From a checkpoint of a small transformer trained on Wikipedia: vocabulary 4096.
MLP neurons of a small language model. Each row is named by its layer, matrix (gate and up: input weights) and neuron, and shows model dimensions 0-63. Each number is 200 + 40 x the weight over its row's rms, rounded and kept within 0 to 999. A neuron's up and down rows have the sign that makes its largest values positive.
A block is one neuron, or neurons of one layer that tend to fire together. Before each block is what it responds to, as a language model described it from the Wikipedia text at the highest values.

Responds to: Indefinite article after verb/preposition
L3.gate10,132,105,254,210,199,173,176,235,236,171,104,189,207,164,174,170,157,197,161,298,194,267,195,207,262,161,164,173,222,136,140,229,249,193,200,223,205,189,196,200,141,181,123,181,208,226,223,223,182,232,191,203,219,166,185,210,189,222,216,242,236,232,158,100
L3.up10,216,274,195,135,176,167,200,266,170,177,182,216,258,160,219,258,211,168,170,241,181,211,262,149,119,214,207,161,178,185,173,252,192,195,187,183,168,223,171,121,181,190,196,145,224,221,203,149,126,186,146,194,199,230,268,193,188,221,175,175,143,223,200,213
L3.gate139,226,183,224,274,199,152,211,199,232,174,268,199,249,150,269,181,280,226,244,124,219,225,276,220,184,175,226,150,214,201,237,218,175,193,199,147,152,199,147,199,182,139,215,223,203,241,187,167,256,202,213,182,232,244,169,117,219,192,223,168,231,193,195,195
L3.up139,224,243,222,224,218,191,268,242,204,153,226,226,238,133,305,178,245,221,227,173,232,200,252,161,206,223,229,167,278,208,209,190,195,181,183,155,126,196,190,168,182,193,176,231,251,171,155,193,253,189,161,171,262,228,110,124,238,199,217,226,196,215,216,174
L3.gate145,163,226,199,201,163,173,224,257,232,176,173,187,201,140,166,189,169,197,215,291,199,211,178,272,140,134,203,204,221,155,152,206,217,270,134,179,135,226,195,178,212,266,231,215,215,268,180,199,190,166,211,141,204,181,280,197,164,268,230,216,206,213,239,157
L3.up145,186,206,157,144,235,209,238,145,176,126,194,233,195,154,206,173,256,175,190,186,195,234,197,252,177,143,162,230,116,120,207,236,250,220,237,196,166,247,247,156,260,222,183,198,195,201,105,168,206,157,245,199,257,213,271,130,232,212,134,191,236,236,201,226
L3.gate194,274,141,263,232,231,254,163,161,265,234,213,181,175,222,126,202,171,235,163,176,223,180,231,235,146,247,188,214,211,170,273,192,186,215,165,189,229,235,188,120,214,262,228,242,198,187,233,158,194,183,211,207,234,232,232,162,233,168,147,212,240,153,203,232
L3.up194,209,265,247,156,171,174,212,206,164,247,209,243,245,205,174,272,168,234,171,221,203,168,171,194,156,189,180,153,169,202,175,222,199,254,171,177,171,141,242,154,153,226,273,222,177,200,177,165,184,220,181,206,169,168,231,191,181,262,156,183,216,210,175,202
L3.gate484,219,149,229,204,143,205,158,247,169,184,264,166,242,244,161,259,209,245,186,214,223,191,259,220,154,197,203,111,188,163,167,149,235,259,183,194,150,212,222,212,237,258,165,158,179,266,260,270,134,195,204,202,194,194,199,196,232,215,201,296,228,193,249,221
L3.up484,183,122,239,251,178,162,234,268,242,263,239,202,208,150,208,136,200,224,156,184,232,177,234,184,187,154,226,186,259,196,156,209,203,210,155,164,155,166,233,230,204,268,206,133,225,194,275,222,254,151,161,244,226,162,241,185,185,178,327,179,153,151,200,188
L3.gate848,191,218,175,217,185,224,145,246,175,136,198,251,175,168,196,225,162,209,206,248,205,203,166,189,219,160,187,279,228,173,180,242,181,144,176,207,246,199,86,191,195,206,255,127,164,204,293,177,178,179,192,131,154,169,220,213,194,206,220,236,245,223,134,217
L3.up848,203,195,159,179,131,182,221,282,178,204,193,229,171,217,184,246,239,267,184,112,231,217,237,156,209,191,258,198,196,196,210,269,172,192,151,147,181,210,151,306,190,225,215,150,190,232,194,246,145,261,199,221,197,222,262,192,248,214,170,216,187,151,175,197
L3.gate975,230,235,270,209,150,228,216,227,211,229,106,188,197,200,168,207,116,192,198,190,185,220,156,154,220,152,194,98,145,191,234,234,224,105,153,180,189,218,228,208,252,176,211,150,180,189,189,191,145,195,211,247,219,180,290,200,162,131,205,175,225,196,180,203
L3.up975,237,200,226,244,225,203,271,213,229,168,156,216,240,196,274,230,175,215,204,242,192,118,182,200,237,187,159,225,173,150,235,130,182,220,224,148,120,131,273,158,211,227,196,234,178,197,259,192,139,146,222,153,164,222,213,212,196,170,218,222,308,151,202,173
L3.gate1222,231,209,183,144,235,287,193,264,216,215,243,133,236,198,223,142,170,187,176,258,164,197,275,263,209,167,215,158,164,243,155,173,222,211,206,199,221,245,215,205,159,221,267,182,138,207,124,231,189,159,201,171,176,157,228,189,173,153,236,265,168,204,155,242
L3.up1222,232,218,176,195,216,218,179,227,197,251,241,205,213,177,125,170,150,137,242,241,234,197,160,255,190,201,191,171,210,200,274,196,159,202,227,170,233,228,234,103,198,191,272,184,207,216,242,236,203,139,176,153,208,251,205,228,194,226,193,214,221,215,202,189

Responds to: Noun-completing word endings
L3.gate174,214,190,151,210,191,221,162,165,191,150,153,129,175,157,212,289,228,222,220,122,159,157,251,235,182,143,196,224,146,157,236,183,241,260,226,172,194,147,252,237,208,176,125,127,251,195,207,275,216,268,244,218,164,157,173,277,162,135,225,226,199,211,203,222
L3.up174,213,253,191,221,209,184,256,173,170,260,214,84,183,125,195,203,127,199,175,253,205,226,177,230,263,261,228,190,237,242,189,186,250,204,242,159,204,253,207,191,155,204,239,185,186,211,212,175,199,170,278,134,264,171,185,155,294,233,242,165,255,111,203,183
L3.gate233,200,222,133,145,138,137,261,191,214,263,229,248,212,207,233,189,298,189,248,217,253,236,184,235,178,230,250,198,187,199,137,227,224,232,121,143,186,199,146,192,189,136,191,254,223,147,132,222,254,204,195,162,295,138,177,173,121,204,198,224,259,178,190,186
L3.up233,274,203,133,198,193,209,181,188,258,271,149,166,240,207,227,316,162,194,255,179,226,152,281,223,146,125,219,185,175,163,221,160,219,138,208,218,125,224,202,179,144,171,190,136,142,177,190,230,174,170,208,222,196,181,222,179,216,249,144,205,121,179,174,156
L3.gate598,201,249,213,202,190,197,88,155,219,209,218,181,169,268,180,240,169,135,219,257,172,208,184,117,207,144,204,226,212,131,234,244,207,201,206,128,211,177,191,160,243,195,186,193,370,142,218,179,190,180,224,192,216,170,160,221,182,228,133,174,199,209,176,233
L3.up598,189,185,212,126,184,174,196,123,244,198,173,152,184,200,207,234,184,158,215,237,215,222,235,188,239,175,252,149,220,237,144,271,217,269,256,198,182,175,183,160,175,214,210,187,213,154,203,207,219,196,209,205,152,170,209,203,252,211,238,230,238,184,188,223
L3.gate645,161,203,184,171,220,196,198,204,137,256,166,237,206,247,174,231,182,224,183,191,108,183,213,158,132,235,206,159,225,233,214,230,172,265,209,261,270,198,195,204,191,189,129,194,221,242,134,204,231,267,193,210,155,189,138,301,175,210,198,173,177,148,180,95
L3.up645,153,236,229,181,202,173,100,164,263,226,163,208,183,209,196,201,189,247,208,143,91,161,248,202,193,238,168,211,205,208,191,202,254,176,171,198,189,179,223,187,158,210,218,151,162,204,215,210,183,239,241,199,144,256,166,206,166,259,116,216,165,164,168,109
L3.gate688,209,218,219,186,148,170,182,170,192,182,251,207,212,185,264,141,170,198,187,94,227,241,201,211,200,158,169,205,194,157,221,203,239,245,105,227,176,268,216,168,215,163,189,228,232,182,165,257,252,242,219,227,197,219,198,168,226,189,228,268,272,197,239,115
L3.up688,184,152,251,195,151,228,218,189,172,175,153,155,190,223,167,217,221,143,202,173,162,237,156,239,204,224,171,259,174,223,245,204,215,220,179,160,206,246,241,216,201,207,216,177,192,212,130,173,210,172,247,269,191,250,184,215,235,231,136,246,171,214,264,239
L3.gate1033,247,209,239,173,252,182,228,236,165,212,231,235,212,291,152,213,169,177,233,124,174,194,210,216,284,224,154,217,111,156,198,148,203,178,199,157,230,159,241,158,251,239,212,197,168,177,260,154,239,204,219,218,219,158,108,169,185,213,151,119,240,280,179,185
L3.up1033,142,240,266,194,232,129,142,212,184,222,236,213,176,219,229,289,202,166,184,174,204,191,170,138,258,195,175,229,260,220,210,192,172,202,164,158,197,183,260,168,249,171,219,231,185,199,158,219,172,249,248,150,183,158,205,247,152,161,131,262,312,168,168,187
L3.gate1116,249,158,203,216,194,217,155,249,214,129,155,225,229,250,219,221,250,193,155,224,243,236,192,164,239,221,219,200,148,212,149,267,112,164,192,142,207,236,192,216,218,179,270,202,220,190,164,193,286,170,187,220,140,201,300,197,301,173,212,199,196,148,233,147
L3.up1116,128,276,221,162,147,156,135,248,233,144,268,189,230,145,151,187,251,185,197,200,210,233,199,220,202,88,196,179,167,179,176,162,235,220,209,259,240,251,238,184,155,200,168,191,209,131,173,212,291,182,255,179,189,156,235,196,274,212,227,152,258,236,220,188
L3.gate1142,263,175,170,284,198,146,217,143,202,201,146,148,211,179,150,166,178,226,267,170,221,251,232,215,188,219,202,228,171,265,182,177,212,192,161,230,184,166,287,167,231,169,214,215,234,169,174,172,250,233,174,220,163,170,220,227,223,220,226,292,180,161,221,158
L3.up1142,171,146,153,195,199,157,167,270,242,187,207,222,273,203,167,220,195,242,170,187,222,187,215,166,203,161,211,198,261,164,205,198,200,218,166,194,101,171,261,214,163,200,115,282,276,235,223,196,193,189,196,221,105,273,195,198,274,168,204,202,242,159,196,206

Responds to: Mid-word name fragments
L7.gate64,227,237,157,201,215,217,218,153,207,229,203,277,221,174,237,157,203,197,185,144,241,111,201,188,239,232,166,220,174,273,158,195,165,238,206,202,209,184,252,139,197,179,168,192,139,223,253,251,196,217,199,209,136,180,202,145,192,224,190,170,248,156,188,190
L7.up64,178,191,144,220,203,215,216,165,247,166,141,248,161,306,237,139,222,161,229,183,221,141,158,198,256,144,148,160,176,161,204,212,229,256,158,165,151,160,229,113,164,219,175,208,207,229,231,232,219,243,158,182,199,232,258,223,217,209,224,222,204,159,162,210
L7.gate90,234,203,257,207,178,243,252,85,165,249,148,195,345,208,174,226,240,216,173,223,243,166,235,145,227,157,194,163,219,106,208,197,281,155,245,235,236,176,129,176,223,190,220,172,211,112,225,225,141,197,203,166,223,186,179,193,127,196,241,180,160,156,200,204
L7.up90,224,252,215,194,149,230,205,220,161,237,123,251,258,208,180,267,231,146,167,241,190,171,186,146,292,167,223,170,196,173,253,249,190,163,165,210,191,167,207,171,267,183,149,263,201,255,173,238,278,165,198,201,132,70,197,195,173,221,183,183,226,185,198,146
L7.gate116,235,186,198,170,121,203,286,175,224,220,232,179,194,295,139,202,229,267,199,285,269,223,178,166,245,229,205,183,203,190,140,237,228,221,202,130,185,190,183,309,248,186,151,147,141,215,251,178,84,160,193,185,141,217,213,155,236,169,175,109,148,197,242,269
L7.up116,239,206,197,138,155,124,212,169,136,143,212,184,208,150,214,77,162,241,231,160,261,197,185,146,226,155,146,166,226,166,243,177,189,280,161,180,179,225,207,266,227,209,202,216,202,249,192,249,185,298,200,165,183,192,175,253,188,202,220,171,247,252,214,225
L7.gate195,268,205,204,218,183,178,147,243,143,287,186,241,256,223,229,212,203,210,206,222,165,215,100,213,233,109,199,260,191,207,191,248,168,199,171,208,211,141,267,180,163,285,138,201,184,163,229,215,203,229,224,142,230,195,226,217,206,178,260,229,238,210,224,185
L7.up195,289,274,187,156,214,165,253,193,238,214,185,159,255,235,210,219,185,233,247,227,285,187,181,281,185,167,236,180,148,178,177,191,195,291,103,189,122,198,251,146,195,257,142,152,202,220,231,113,164,221,154,214,176,208,210,113,146,195,169,185,190,209,213,144
L7.gate691,214,171,295,211,140,188,244,274,147,200,179,173,215,166,203,129,242,202,152,215,182,192,162,245,162,194,271,302,221,226,185,182,174,193,151,177,217,138,188,178,136,201,212,257,173,154,211,252,253,161,220,174,231,219,219,217,221,249,227,217,183,212,181,142
L7.up691,226,213,218,240,181,175,241,227,227,158,169,178,223,158,166,179,249,237,190,197,117,197,174,269,155,177,174,214,203,231,199,212,171,252,173,146,174,186,157,212,145,123,207,189,211,215,258,171,153,187,158,226,167,216,182,222,134,115,170,208,202,260,216,183
L7.gate885,241,240,276,257,156,231,148,190,234,248,162,280,253,109,198,196,148,211,209,239,171,159,126,169,227,131,211,279,180,239,227,203,216,154,189,186,191,203,186,193,230,146,167,192,269,237,186,188,149,284,192,142,184,173,198,234,239,183,200,158,119,162,141,222
L7.up885,168,208,171,276,225,207,242,159,241,237,227,279,262,178,211,187,294,233,155,229,187,197,185,192,216,178,213,197,191,208,211,203,142,209,171,175,153,193,167,184,201,209,170,227,237,159,202,263,165,213,312,178,171,221,121,155,182,142,192,191,193,110,200,183
L7.gate1056,247,142,222,197,247,183,208,198,235,255,202,169,281,197,198,147,228,215,139,173,219,135,181,242,162,169,219,320,210,234,239,188,223,201,130,151,231,195,188,217,276,121,92,254,165,122,180,187,229,213,220,161,231,175,159,159,172,160,238,229,194,150,145,250
L7.up1056,233,153,281,228,183,274,210,231,262,206,212,153,217,239,168,217,197,292,118,207,200,239,252,199,135,205,200,200,211,190,256,243,217,196,214,173,212,178,151,188,193,218,176,173,159,263,168,210,171,271,250,178,242,163,135,246,150,174,234,183,238,193,233,188
L7.gate1217,181,156,152,150,189,197,236,180,203,207,219,160,192,112,242,164,306,216,179,201,211,264,229,257,219,227,190,196,136,191,249,205,230,206,189,195,231,249,235,190,211,98,112,144,124,197,195,198,235,217,204,145,202,152,209,192,211,206,247,171,193,156,168,222
L7.up1217,188,197,161,142,154,228,216,197,184,248,128,213,171,188,260,186,186,207,210,195,198,178,175,220,205,194,186,148,182,219,184,220,200,153,127,204,116,152,212,135,208,183,252,178,167,247,272,150,219,187,160,195,183,229,151,187,216,181,217,251,281,199,239,182

Responds to: Article "an" and causal links
L7.gate38,222,214,223,156,238,223,181,253,258,154,103,227,262,200,170,194,164,248,163,213,170,250,184,158,217,226,190,194,230,222,189,158,274,214,213,192,90,177,228,172,156,196,249,116,141,165,237,187,300,196,247,172,249,175,211,244,251,216,223,197,222,220,155,262
L7.up38,213,123,148,168,219,195,219,220,222,118,206,206,139,222,202,235,219,274,215,153,194,237,169,194,174,196,165,201,252,167,171,159,157,145,249,208,214,155,208,241,159,197,176,190,196,139,203,171,247,200,243,185,210,205,71,236,210,240,258,189,170,232,158,161
L7.gate173,197,178,139,202,179,214,137,218,198,198,190,203,198,170,221,202,196,183,191,263,270,221,139,203,241,121,222,256,104,257,229,236,132,208,198,159,184,212,226,226,183,199,201,158,216,228,213,201,187,203,230,140,231,166,141,272,192,188,236,215,236,182,243,141
L7.up173,175,151,197,221,235,269,191,150,226,236,258,186,122,281,188,243,204,245,152,179,180,215,184,276,161,148,217,189,126,104,344,217,191,222,155,149,254,219,240,118,147,231,216,209,296,172,164,166,150,199,209,179,162,207,243,233,258,258,220,251,221,203,201,225
L7.gate291,208,193,258,219,269,162,147,184,197,129,199,254,185,199,217,111,188,168,149,290,243,190,158,180,176,217,213,187,119,214,287,229,167,161,128,260,182,174,167,188,221,243,144,190,187,145,196,218,199,203,240,143,212,248,185,310,286,186,129,209,231,223,240,179
L7.up291,205,191,217,178,249,198,142,130,222,173,245,140,191,193,175,237,230,164,174,218,212,186,118,167,177,188,217,183,213,171,193,219,207,183,195,246,261,210,135,190,209,236,213,244,207,256,253,161,179,103,213,280,236,215,182,210,232,107,129,248,187,152,239,168
L7.gate294,241,279,256,219,257,129,181,183,199,227,186,181,164,225,161,181,263,184,150,254,221,169,195,179,198,220,168,169,163,270,163,177,172,178,165,182,236,165,242,254,243,168,145,211,264,183,274,205,209,205,218,303,206,232,134,199,247,182,198,237,190,163,238,162
L7.up294,212,195,209,211,260,158,221,111,217,175,213,188,175,242,149,208,233,173,179,232,202,172,260,217,105,260,195,230,201,204,217,191,175,234,207,236,254,201,205,207,227,255,202,193,202,185,187,167,192,201,237,234,223,159,69,232,248,200,216,239,109,253,228,180
L7.gate593,200,215,203,196,173,199,182,126,174,194,232,219,158,229,164,248,221,210,117,184,222,219,198,192,128,240,244,281,163,186,215,187,199,161,128,169,259,186,233,236,223,159,267,125,160,168,172,258,224,181,161,275,260,148,217,266,147,225,259,237,245,278,231,142
L7.up593,187,242,229,167,200,290,211,184,236,212,226,202,186,271,166,178,243,179,209,299,239,221,221,253,233,190,199,236,198,188,202,202,119,179,186,261,137,182,157,164,170,190,219,186,179,234,153,239,182,165,220,187,202,185,224,206,170,197,255,195,194,227,210,201
L7.gate876,187,200,179,191,224,203,151,264,208,226,237,197,181,263,135,112,139,222,216,170,242,252,274,244,225,194,185,240,157,203,217,212,207,189,228,167,201,222,161,194,232,249,159,214,114,155,165,186,194,170,164,221,176,221,240,226,240,180,177,237,244,196,303,200
L7.up876,234,185,182,214,209,197,147,168,159,203,138,261,306,271,146,138,171,250,191,194,318,217,205,102,186,216,95,237,180,194,238,232,221,192,208,164,146,194,198,244,156,182,204,172,221,212,159,213,215,182,222,234,163,182,202,182,155,206,235,244,251,168,215,243
L7.gate978,166,175,246,196,273,347,254,187,228,149,216,173,276,220,204,217,202,263,167,217,173,198,200,248,169,193,218,206,247,200,177,227,195,184,189,150,161,252,289,218,205,191,208,213,143,155,228,184,199,146,242,149,175,167,189,201,189,223,167,269,193,211,203,199
L7.up978,236,230,193,226,147,188,200,212,202,262,156,119,200,206,148,209,194,169,146,190,189,305,223,225,197,252,201,212,194,235,135,211,197,202,249,170,182,187,97,232,247,239,177,261,190,158,174,195,208,150,196,238,204,257,197,173,243,133,207,210,119,209,133,226
L7.gate1077,250,162,242,225,206,218,204,146,186,194,219,224,226,180,195,202,208,217,178,235,189,133,162,184,228,161,217,167,164,203,206,176,211,139,161,157,187,194,114,203,221,192,225,186,218,172,215,192,120,145,228,259,130,227,205,182,191,234,212,187,223,260,204,281
L7.up1077,295,77,249,181,270,154,182,236,208,187,196,202,185,166,273,220,164,150,132,210,163,228,190,243,221,222,221,190,196,273,271,211,204,234,133,175,246,206,88,249,224,156,220,237,232,199,209,211,138,186,168,235,143,115,183,208,264,244,144,219,284,225,153,172

Responds to: Noun-ending word pieces
L7.gate23,121,179,247,123,235,229,276,145,222,171,202,147,166,192,232,197,196,191,300,239,169,112,154,194,197,250,173,130,176,254,175,160,228,204,232,150,217,149,158,205,222,200,168,151,195,256,231,275,250,183,230,227,181,231,149,157,216,255,166,264,156,245,246,216
L7.up23,188,140,251,274,264,101,174,216,150,167,143,164,233,166,217,226,221,177,220,173,171,183,246,157,252,224,243,204,212,185,191,197,246,231,228,184,265,178,146,127,161,112,173,188,186,200,142,205,133,108,210,225,203,184,154,232,240,158,191,167,245,237,152,226
L7.gate125,213,188,229,209,239,167,192,152,195,192,153,175,158,180,188,189,205,207,260,202,204,249,267,122,213,227,190,168,214,191,232,236,180,203,280,236,212,223,236,144,221,192,219,192,227,246,227,197,231,195,245,186,263,160,169,262,192,309,165,195,182,226,258,217
L7.up125,205,168,159,210,181,119,154,170,228,220,214,205,133,178,156,179,253,234,174,200,143,178,223,174,244,213,222,224,236,157,216,183,126,197,164,188,250,175,273,256,234,275,204,216,206,280,263,228,251,133,129,129,284,228,188,149,251,207,176,154,211,181,153,259
L7.gate138,146,177,235,183,246,191,227,229,203,181,198,212,242,196,203,229,194,209,205,148,251,94,209,194,248,235,180,123,282,191,157,184,235,251,195,217,175,245,175,192,241,181,241,196,203,172,130,189,163,128,193,169,196,223,223,180,221,172,228,206,178,188,195,179
L7.up138,210,145,184,264,175,163,162,165,210,134,171,208,260,186,197,218,255,207,182,212,219,246,212,146,221,169,166,263,196,214,235,270,269,157,230,164,141,161,173,137,239,212,161,202,234,190,150,221,169,187,178,161,200,214,205,163,232,155,238,220,188,208,198,203
L7.gate379,171,194,241,145,185,189,228,118,185,173,255,180,243,225,274,206,156,204,150,170,218,204,232,127,300,255,169,113,294,128,165,236,205,159,209,226,192,176,162,120,147,167,168,207,206,211,147,107,227,222,140,249,261,170,196,130,187,138,206,184,179,205,180,188
L7.up379,176,145,210,220,174,229,209,166,235,219,141,201,226,155,185,251,155,186,127,183,150,220,152,166,192,244,201,214,261,243,212,273,193,144,137,244,217,144,178,217,129,233,167,91,185,196,141,204,158,139,280,236,274,124,176,195,264,275,174,198,245,214,163,184
L7.gate642,188,179,217,209,197,162,192,228,212,186,192,296,185,219,172,162,172,237,157,252,111,242,208,217,250,241,256,169,237,217,239,189,200,204,279,198,193,168,227,200,161,222,183,231,178,207,199,229,234,207,194,247,222,249,168,165,197,205,213,240,212,178,217,182
L7.up642,184,147,185,221,247,252,190,185,153,170,179,274,229,150,254,210,195,174,143,191,176,232,156,161,192,250,96,215,133,183,238,211,188,171,208,146,159,242,213,215,174,75,166,148,213,164,222,208,177,192,203,236,191,185,136,185,223,208,213,172,222,243,225,194
L7.gate899,181,170,149,150,273,186,230,157,178,154,201,143,217,165,213,201,233,169,218,204,189,231,265,163,232,249,255,170,209,168,229,279,175,130,211,189,198,150,210,207,208,183,219,199,254,91,185,226,235,173,217,105,227,168,193,216,238,245,246,114,186,188,190,207
L7.up899,156,198,183,163,278,177,248,192,128,203,213,246,210,201,197,165,235,144,186,227,207,177,253,144,178,290,192,218,181,149,253,181,226,182,164,214,239,207,157,92,205,209,269,227,301,117,210,281,108,180,157,184,141,127,189,217,125,166,182,214,195,124,206,145
L7.gate1102,260,153,270,90,250,196,219,146,143,227,197,250,191,190,189,232,276,175,226,236,181,167,216,189,264,216,204,222,162,186,197,154,158,198,273,126,157,249,255,149,239,167,190,159,223,201,210,203,194,139,261,227,205,189,194,232,234,174,140,249,174,199,211,192
L7.up1102,210,248,127,246,135,168,168,69,215,156,218,281,208,214,167,250,167,218,185,167,189,122,164,278,261,185,225,145,161,223,264,201,129,241,147,107,185,277,232,190,229,277,145,212,228,151,180,174,212,201,223,237,252,233,211,220,213,193,189,207,172,189,203,216
L7.gate1128,108,195,213,200,220,150,236,185,150,172,221,227,210,230,219,231,220,210,150,176,141,206,175,181,237,203,204,212,232,151,220,192,258,201,171,179,135,184,170,151,274,194,229,181,186,186,65,225,218,181,253,205,216,228,172,209,190,172,153,183,173,181,198,178
L7.up1128,193,231,244,198,275,164,234,189,202,157,171,266,206,190,240,179,179,230,179,170,209,240,220,168,223,242,151,186,201,152,161,209,216,266,204,211,148,189,174,136,294,164,173,190,222,132,123,211,195,160,235,246,212,190,161,245,157,121,183,183,176,202,198,219

Responds to: Prepositions opening complements
L2.gate51,214,174,211,224,143,199,226,187,244,197,183,181,213,241,207,154,210,202,161,164,209,183,172,246,184,202,188,206,216,241,219,166,236,220,198,193,268,228,214,190,236,162,190,210,190,190,199,181,201,109,112,264,192,224,174,195,280,163,225,181,202,184,189,233
L2.up51,227,209,173,168,180,178,134,210,193,234,208,154,155,223,201,135,174,276,186,189,228,181,263,144,207,214,231,214,214,176,213,212,145,236,208,225,259,161,194,173,200,213,225,205,256,179,276,171,188,228,177,290,207,231,190,161,281,273,238,216,174,188,200,254

Responds to: Word-completing suffix tokens
L2.gate967,217,156,186,251,212,253,266,185,195,137,200,185,205,240,193,233,172,202,274,171,207,157,241,202,203,206,199,183,245,244,251,161,180,197,191,152,191,215,139,203,199,232,143,242,198,188,216,193,196,196,135,163,196,116,234,237,210,202,145,245,225,184,200,184
L2.up967,183,105,186,230,207,275,215,231,161,178,264,207,156,183,277,203,218,159,171,197,179,170,173,131,246,225,258,145,189,187,239,183,195,259,228,154,205,218,200,205,123,215,209,261,192,132,231,217,230,181,137,211,174,112,147,178,171,173,126,228,227,230,203,177

Responds to: Word-opening fragment tokens
L2.gate887,250,257,206,211,80,214,209,187,207,227,140,211,283,144,175,160,218,171,264,166,202,180,209,187,231,205,167,219,175,213,171,212,189,184,217,223,200,141,285,187,303,190,147,226,264,252,194,238,156,210,250,214,194,186,207,203,189,204,240,175,199,180,166,220
L2.up887,216,265,182,239,100,228,187,189,169,265,149,210,246,190,237,191,196,181,259,166,189,216,242,178,203,255,139,222,161,159,177,221,196,252,181,249,254,194,268,174,211,215,207,224,212,249,199,194,225,232,200,213,207,179,179,193,197,213,200,187,289,175,196,222